config = dict(
    norm='rmsnorm',
    positions='rope',
    attn_scale=0.125,
    tie_word_embeddings=False,
    init_std_qkv=0.0326,
    beta1=0.9,
    warmup_steps=234,
    schedule='wsd',
    max_seq_len=128,
    max_steps=8271,
    dataset='wikipedia_en',
)
MLP neurons of a small language model. Each row is named by its layer, matrix (gate and up: input weights) and neuron, and shows model dimensions 96-159. Each number is 200 + 20 x the weight over its row's rms, rounded and kept within 0 to 999. A neuron's up and down rows have the sign that makes its largest values positive.
Before each neuron's rows, "fires in" lists the words (lower case) most often at its 100 highest values on Wikipedia text that the model never trained on. A number after a token or word is its count.

fires in: "2021" 21, "2020" 19, "2024" 15, "2023" 15, "2022" 14, "2025" 8
L4.gate454,222,181,187,212,203,224,180,211,207,198,225,173,210,170,176,182,176,191,226,190,256,182,262,230,225,212,193,224,201,198,208,199,210,223,189,216,184,224,217,208,215,220,189,233,168,224,212,183,180,202,198,172,193,159,200,212,183,181,201,207,173,194,189,175
L4.up454,216,156,215,207,173,198,159,192,177,211,195,224,164,202,181,229,209,223,210,175,226,233,200,216,189,219,168,216,184,215,222,200,183,193,204,188,223,229,218,223,190,185,192,216,201,192,196,190,176,220,161,197,193,158,198,212,210,210,215,211,195,197,181,210

fires in: "american" 27, "french" 8, "english" 7, "spanish" 4, "chinese" 4, "canadian" 4
L7.gate240,195,203,202,242,213,209,194,197,204,207,214,255,207,188,175,183,212,204,230,221,168,226,202,199,221,185,201,164,216,242,214,166,213,219,176,200,218,202,158,225,209,238,179,228,172,153,203,219,228,156,192,179,196,215,212,180,183,193,213,212,188,199,187,207
L7.up240,165,209,223,203,187,178,207,209,205,174,207,179,194,193,163,191,189,220,198,228,192,206,218,191,192,184,214,217,221,207,220,217,215,214,218,206,216,210,208,194,190,206,158,175,179,179,209,219,200,186,212,171,193,215,207,188,204,206,193,211,183,205,210,183

fires in: "women" 19, "people" 16, "members" 14, "students" 10, "men" 8, "artists" 6
L2.gate83,209,225,186,217,220,182,172,187,208,221,180,214,235,190,220,187,200,187,177,216,196,222,221,223,172,177,221,211,174,189,188,172,203,187,217,203,220,189,202,181,173,209,222,169,173,208,179,231,214,220,257,195,181,187,210,207,171,188,177,227,200,213,172,196
L2.up83,206,200,196,213,192,206,174,158,186,207,205,180,213,233,202,198,227,188,186,184,214,236,186,191,183,197,189,183,212,211,172,197,168,182,183,222,190,198,185,187,234,219,200,204,170,183,176,215,194,212,200,205,207,212,223,222,190,206,188,182,176,215,217,197

fires in: "new" 53, "all" 19, "northern" 6, "eastern" 6, "allied" 4
L2.gate737,224,182,189,196,198,149,175,227,196,205,219,198,175,193,173,189,185,204,225,232,205,243,182,212,224,175,180,206,205,215,214,193,209,187,202,201,160,165,175,199,189,169,172,246,198,189,180,206,195,188,229,139,222,187,204,172,193,188,201,141,219,204,183,226
L2.up737,227,212,201,182,195,165,194,228,203,212,201,194,150,194,214,194,178,215,241,215,176,221,210,193,235,202,207,205,171,226,187,229,185,185,213,181,176,195,179,201,190,203,197,210,174,219,197,213,224,207,222,154,222,186,194,185,220,240,195,166,223,202,188,203

fires in: "by" 11, "those" 10, "university" 10, "women" 8, "things" 6, "years" 5
L4.gate1016,195,207,227,172,202,164,158,186,173,197,211,181,196,198,191,186,202,223,164,235,187,199,167,160,208,220,209,174,202,201,178,151,178,218,219,180,213,170,221,223,197,195,186,216,169,214,168,200,217,227,196,223,188,179,179,200,217,199,203,172,192,173,201,202
L4.up1016,209,214,207,172,221,177,220,193,183,201,198,196,189,203,170,160,194,214,188,209,208,217,156,165,204,194,201,175,235,189,221,228,232,181,224,222,201,200,188,223,199,166,224,205,201,208,188,177,208,168,196,194,195,192,181,191,212,174,163,179,187,243,167,172

fires in: "by" 77, "according" 8
L7.gate172,203,171,194,203,169,208,178,185,187,188,193,211,171,230,231,202,183,183,202,241,189,201,208,189,221,160,184,199,202,165,219,203,195,195,221,240,224,174,174,233,172,166,191,230,242,178,180,206,190,185,169,171,161,190,175,196,207,190,244,231,204,176,194,182
L7.up172,201,183,185,248,229,232,199,168,193,187,213,212,191,189,200,219,205,220,184,193,187,196,178,210,187,191,206,219,225,231,221,205,164,183,246,224,237,199,215,198,238,197,183,241,202,188,222,242,206,177,163,197,176,190,173,184,174,185,192,231,200,239,213,189

fires in: "university" 17, "lens" 9, "along" 8, "lenses" 7, "district" 6, "county" 5
L2.gate391,196,200,199,182,184,177,230,186,176,183,176,174,173,198,145,183,198,183,197,203,207,202,215,200,201,156,189,192,187,202,200,232,182,219,209,190,196,203,173,164,173,191,215,231,199,190,203,229,200,205,169,174,209,185,212,202,191,193,206,184,192,200,167,190
L2.up391,171,210,225,217,183,179,233,203,196,204,232,155,169,248,169,215,193,193,174,200,220,236,190,173,207,213,219,222,202,202,208,217,183,178,215,157,218,180,215,189,190,203,189,213,222,190,226,184,204,209,172,211,191,192,162,175,199,233,203,217,206,192,182,205

fires in: "it" 58, "area" 7
L2.gate560,225,169,164,189,236,179,168,189,213,201,221,190,200,215,222,192,203,171,200,178,212,202,169,183,233,175,174,171,189,203,190,219,214,224,200,212,196,215,164,207,212,176,210,197,159,213,169,188,207,190,190,212,211,194,196,207,176,164,194,174,192,186,217,226
L2.up560,222,201,178,179,161,196,214,214,184,221,233,254,193,208,184,196,221,203,190,186,228,190,258,178,188,203,224,200,197,192,119,235,192,181,191,224,185,198,195,236,214,236,203,192,187,204,203,200,230,219,222,202,202,216,212,218,196,204,185,166,208,224,200,178